Weights of a small transformer language model.
Training: a variant of Adam for these matrices, 152M tokens, 5082 steps.
MLP neurons of a small language model. Each row is named by its layer, matrix (down: output weights) and neuron, and shows model dimensions 16-79. Each number is 200 + 20 x the weight over its row's rms, rounded and kept within 0 to 999.
Before each neuron's rows, "fires before" lists the tokens most often just after its 100 highest values on Wikipedia text that the model never trained on. A number after a token or word is its count.

fires before: "\n" 94
L3.down352,197,218,193,217,219,160,199,219,237,193,242,224,182,205,182,215,190,210,207,187,217,185,183,184,184,202,209,212,209,156,198,189,199,222,196,231,209,233,212,181,194,218,226,202,219,218,242,182,176,176,203,192,201,165,221,165,221,201,191,194,170,174,182,203

fires before: "-" 33, "\n" 19, "ass" 7, "s" 4, "ing" 4
L8.down165,190,227,175,205,181,209,172,217,197,249,199,175,187,142,187,199,208,214,207,204,226,179,175,215,229,199,165,190,215,195,215,139,199,214,202,183,208,215,214,210,226,161,199,225,217,188,220,207,215,177,199,250,195,215,226,195,196,216,194,207,193,216,204,190

fires before: "\n" 24, " a" 23, " an" 12, " the" 5, ":" 5
L4.down24,207,212,176,206,181,172,186,207,183,205,196,183,210,261,201,208,200,197,230,214,211,163,202,163,159,173,208,197,220,175,206,187,234,190,221,173,212,209,213,213,181,178,204,227,178,219,172,212,186,187,251,236,199,183,233,214,185,213,173,183,212,213,183,178

fires before: "\n" 30, " The" 11, " In" 8, " It" 5, " She" 4
L10.down593,162,201,207,192,187,181,196,205,204,219,217,199,198,193,206,184,193,195,204,204,219,209,199,202,172,189,185,204,178,220,181,193,223,203,174,215,184,209,227,231,209,214,188,189,204,244,194,204,219,196,226,230,204,199,205,188,184,248,188,196,222,187,195,192

fires before: " by" 25, " in" 17, " to" 8, "." 6, " from" 5, " as" 5
L9.down558,220,192,212,200,218,174,241,190,224,161,199,189,211,217,179,196,190,218,166,166,199,174,180,183,207,203,197,198,228,210,196,196,212,189,228,218,178,192,182,206,228,211,212,199,169,187,193,167,163,199,189,202,185,186,189,214,222,216,200,243,238,203,215,222

fires before: "\n" 33, " |" 24, " American" 7
L5.down517,209,214,205,167,205,184,202,203,192,191,243,232,162,175,208,205,247,210,208,181,189,197,189,212,173,234,182,234,170,208,188,202,218,224,215,211,197,186,192,233,202,218,182,218,174,213,234,177,197,234,213,205,179,198,214,211,200,220,189,198,191,176,181,154

fires before: "-" 25, "\n" 23, ":" 15, " of" 4
L3.down496,214,203,240,171,176,174,194,218,233,186,200,227,163,190,208,205,200,224,193,196,220,170,216,177,168,183,192,218,214,212,213,201,193,214,214,191,192,202,221,218,211,182,187,208,217,159,157,168,184,192,189,170,182,197,180,194,201,205,208,202,162,220,170,237

fires before: "\n" 34, " The" 10, " In" 8, " It" 4, " A" 4
L11.down291,164,209,215,191,208,203,167,198,200,190,204,205,209,194,209,193,190,191,202,215,216,208,193,191,162,185,209,202,181,192,203,197,174,208,175,218,193,201,224,221,195,185,186,201,199,203,189,196,194,205,226,240,192,235,187,182,209,237,188,199,211,187,198,213

fires before: "\n" 36, " The" 14, " In" 8, " It" 7
L9.down5,164,204,216,195,171,208,185,208,200,227,215,199,202,216,189,187,195,172,218,214,224,227,193,193,141,188,212,203,164,188,180,193,165,204,184,210,204,206,220,217,203,185,181,191,214,221,196,213,199,194,225,235,182,207,212,185,175,217,189,205,225,204,202,233

fires before: "\n" 96
L5.down628,156,184,217,180,207,198,197,201,192,239,190,155,182,196,186,193,236,182,181,207,207,172,169,199,196,164,227,219,200,195,169,190,233,235,213,231,191,195,216,197,170,174,204,218,215,169,179,204,184,216,232,221,236,198,203,191,203,204,186,171,239,211,186,167

fires before: "\n" 35, " The" 13, " In" 8, " It" 5, " She" 4
L11.down401,168,202,193,186,196,197,198,203,203,202,206,205,201,192,202,193,197,196,203,200,211,204,190,201,179,199,201,203,185,200,199,205,192,193,192,208,194,203,215,218,198,201,194,189,204,230,198,200,197,195,229,224,192,208,201,199,191,233,196,201,211,203,193,203

fires before: "\n" 66, "ional" 8, " an" 4
L4.down290,179,194,210,195,168,201,152,188,181,198,212,216,236,192,226,226,158,187,234,181,198,204,187,178,214,170,200,197,226,179,195,183,188,215,202,182,212,199,188,182,200,195,210,174,159,211,191,187,198,206,183,206,198,199,168,184,235,237,172,206,218,215,182,207

fires before: "\n" 34, " The" 13, " In" 7, " It" 5, " She" 4
L10.down67,164,199,202,168,192,187,216,197,206,205,202,191,193,223,191,187,198,200,199,200,203,202,186,203,193,198,195,214,177,212,200,200,214,199,192,197,201,219,215,213,198,204,178,189,202,233,185,191,213,202,195,204,198,192,202,201,194,276,208,204,211,191,191,192

fires before: "-" 34, "\n" 20
L4.down511,165,195,205,171,227,212,188,181,206,210,212,177,212,192,254,232,161,213,196,218,214,208,216,212,208,178,215,205,195,181,190,188,213,211,169,208,219,165,188,167,195,188,203,197,179,197,200,215,206,206,206,214,230,204,190,189,203,194,191,180,193,230,211,180

fires before: "\n" 32, " The" 7, " A" 5, " She" 5, " In" 4
L5.down79,162,174,198,173,195,216,217,201,216,202,195,148,233,214,209,206,213,213,199,224,214,170,177,211,218,163,193,233,204,184,169,201,214,197,219,221,159,209,199,191,219,178,206,198,202,214,186,188,182,186,231,176,240,230,202,204,212,227,202,202,220,194,180,181

fires before: "\n" 100
L3.down493,220,194,170,219,209,205,219,231,200,197,229,232,200,183,192,201,233,163,203,201,181,184,176,204,173,205,197,226,234,180,209,156,202,216,197,208,200,199,222,198,236,203,224,195,244,207,225,208,187,191,207,213,207,150,163,184,186,193,199,166,213,193,172,203

fires before: "\n" 51, " is" 6, " was" 5
L9.down593,191,206,182,224,200,212,246,222,194,206,190,225,173,255,214,184,187,186,208,209,208,208,215,194,195,213,227,194,204,184,202,209,187,223,164,245,215,206,197,221,226,209,190,208,187,221,192,207,176,212,200,179,200,179,223,169,214,176,170,200,221,163,168,168

fires before: "\n" 27, "The" 9, "In" 5, "A" 5, "S" 4, "-" 4
L3.down87,201,207,201,195,182,200,162,176,214,212,181,195,187,168,223,207,193,205,189,216,239,188,194,214,173,197,182,200,204,211,203,191,217,245,222,207,186,191,213,236,191,178,210,196,157,179,185,221,179,220,233,184,189,185,198,238,226,231,189,203,181,210,190,205

fires before: " a" 29, " the" 16, " an" 11
L2.down564,204,223,242,203,204,208,188,218,205,198,188,177,161,244,170,210,176,185,183,167,205,199,209,193,191,207,216,202,188,177,180,187,223,183,244,197,187,217,212,206,200,194,218,209,169,210,196,166,214,198,232,216,203,180,160,177,173,176,193,191,223,198,201,190

fires before: " |" 35, "s" 7, " App" 6, ":" 5, "," 4
L8.down126,224,195,194,190,150,188,216,188,229,227,214,199,213,200,202,173,170,205,186,199,188,227,215,192,182,196,206,226,171,210,143,179,231,193,196,192,184,192,230,201,203,163,232,199,168,228,219,205,193,188,184,178,212,193,184,200,199,210,199,191,165,225,222,245

fires before: "\n" 68
L2.down376,184,200,222,219,194,194,169,231,234,224,218,187,225,174,204,220,182,189,205,201,228,199,197,201,242,168,171,182,206,192,181,156,185,194,185,181,200,195,187,180,218,183,212,202,215,193,195,162,218,215,200,213,222,238,174,194,212,173,188,189,157,191,213,188

fires before: "-" 26, "\n" 23, "\"" 6, "A" 5, "C" 4
L4.down133,194,189,187,194,232,186,207,214,203,200,206,188,219,222,188,191,229,178,227,205,203,165,197,190,199,183,222,232,233,129,193,201,214,219,224,188,187,196,211,194,218,202,194,194,201,210,203,218,207,203,211,200,164,195,185,196,195,236,218,185,191,182,176,189

fires before: " |" 24, "A" 11, "R" 8, "O" 5, ":" 5
L4.down37,188,212,196,191,191,197,193,205,179,251,223,230,255,203,222,169,163,212,136,199,218,193,203,183,213,230,188,226,223,208,181,215,209,190,197,205,197,186,209,207,159,192,209,223,212,231,220,185,222,201,197,184,219,179,167,178,196,218,206,161,218,237,220,182

fires before: "\n" 35, " " 18
L4.down548,216,199,214,200,197,201,178,221,201,205,170,192,205,195,187,189,181,180,186,211,196,191,199,181,194,178,192,233,179,214,228,176,236,193,181,204,191,195,191,215,171,219,238,213,191,165,163,210,208,193,252,231,196,211,188,206,187,190,182,196,226,189,210,176

fires before: "." 21, "," 16, " and" 8, " in" 6, " from" 5, " by" 4
L9.down450,207,156,212,212,203,182,219,176,207,190,229,195,207,224,180,211,178,207,192,166,174,222,201,143,218,231,214,209,203,183,196,187,216,206,213,205,139,217,206,210,197,247,200,190,174,195,208,231,209,207,206,219,179,159,193,215,226,190,222,189,205,217,209,192

fires before: "\n" 30, "The" 11, "In" 9, "-" 6, "A" 6, "S" 5
L4.down353,226,194,168,175,190,184,166,223,222,241,189,186,222,168,224,216,202,211,180,218,232,186,159,198,175,192,157,204,194,207,185,208,227,260,214,190,194,196,177,204,215,173,211,200,186,191,169,181,197,213,236,181,196,217,185,218,225,219,180,213,213,164,207,213

fires before: "–" 25, ":" 17, " |" 16, " (" 7, ")" 6, "\n" 5
L5.down387,190,195,230,211,210,216,208,219,204,197,214,213,167,203,171,194,197,235,215,207,181,218,188,207,194,218,190,215,154,201,188,212,223,219,189,197,176,204,201,191,185,221,198,205,219,190,204,171,220,185,150,182,174,203,215,129,224,204,230,232,189,209,173,168

fires before: " the" 35, " (" 18, ")" 5, " a" 5
L3.down268,216,200,217,226,186,190,181,180,191,242,212,203,223,218,199,230,164,173,182,222,189,211,171,176,206,220,220,215,211,135,219,192,212,180,227,171,196,210,206,196,163,197,212,201,195,157,171,169,229,222,203,220,199,198,203,165,239,221,192,232,187,198,180,163

fires before: "-" 42, "\n" 19, ":" 6, " /" 5, "ed" 4, "," 4
L4.down414,193,191,204,174,216,184,201,220,218,194,179,225,187,224,225,157,195,220,191,202,230,204,195,190,234,215,190,182,171,200,208,200,227,192,203,209,191,197,204,208,209,220,227,227,207,184,210,201,230,210,171,196,152,185,210,195,195,219,204,241,194,198,201,202

fires before: "\n" 36, "-" 35
L4.down61,212,201,235,180,179,217,172,172,198,182,192,241,182,226,187,188,208,202,194,182,215,220,219,192,195,213,175,209,198,200,212,200,205,213,200,180,205,191,203,188,201,170,192,179,199,200,192,193,202,200,167,190,213,197,213,233,184,212,224,217,199,241,197,211

fires before: "\n" 27, "In" 10, "The" 10, "-" 9, "A" 7
L5.down414,207,181,191,157,202,169,199,200,211,243,197,172,208,191,228,219,214,200,197,214,219,173,179,202,168,197,184,207,202,192,203,207,235,245,236,212,174,177,172,201,214,170,221,197,192,184,175,170,201,225,218,150,208,198,180,198,233,222,172,220,214,188,186,219

fires before: "\n" 86
L3.down303,214,166,179,207,200,176,194,200,220,191,223,189,179,197,212,199,230,171,197,203,217,186,208,183,187,218,189,227,200,186,211,177,216,212,197,200,184,222,185,231,192,210,204,198,222,202,211,194,236,159,226,229,223,196,251,196,202,190,167,162,172,175,175,220

fires before: " was" 31, " is" 26, " has" 7, " also" 4
L9.down538,158,195,163,186,207,193,211,185,208,211,225,216,194,230,179,220,206,231,157,218,214,203,247,214,194,225,182,190,178,182,217,224,192,213,216,214,179,218,215,204,214,185,237,212,189,203,205,201,173,206,231,239,207,159,202,215,168,192,183,232,211,197,202,188

fires before: " |" 29, "ording" 12, "ess" 5, "otes" 4
L8.down333,173,204,222,203,201,165,220,176,198,197,224,208,185,232,184,189,206,155,205,192,176,169,204,192,203,201,179,235,208,190,185,196,164,203,169,221,180,190,186,217,189,198,206,178,202,203,207,198,175,181,191,210,208,176,215,193,215,258,185,200,222,202,179,233

fires before: "," 33, "." 21, " and" 14
L5.down287,189,171,225,191,188,186,211,205,227,222,231,183,214,211,204,201,177,157,204,168,165,190,198,181,199,213,185,184,223,154,191,181,205,236,221,214,182,230,214,199,214,191,232,182,208,184,187,195,214,244,191,206,208,143,191,211,232,169,215,184,195,183,169,177

fires before: "\n" 34, " The" 10, " In" 8, " It" 6, " She" 4, " On" 4
L8.down531,154,216,205,188,188,193,186,219,202,205,230,200,200,214,198,178,172,186,221,211,223,208,178,197,161,182,197,200,183,204,217,189,173,193,170,201,168,216,222,226,202,181,185,170,207,246,185,205,200,222,242,227,189,202,188,184,184,237,182,210,211,173,188,202

fires before: " |" 34, ":" 20, "P" 4, "." 4
L8.down173,218,216,233,191,163,189,197,245,219,197,227,201,177,186,185,152,190,186,209,207,193,213,193,200,216,204,183,199,196,196,172,223,198,153,217,166,227,226,197,215,177,174,186,197,182,209,191,168,205,196,183,182,161,216,204,207,193,205,220,210,188,204,175,174

fires before: "\n" 68, "In" 4, "A" 4
L4.down144,202,193,207,167,211,187,189,230,193,192,183,193,195,184,185,205,195,196,184,223,224,190,158,198,187,195,194,216,194,214,204,203,234,235,202,211,203,176,196,196,201,182,217,216,214,141,182,201,191,226,248,185,206,202,182,198,187,185,193,218,219,189,192,195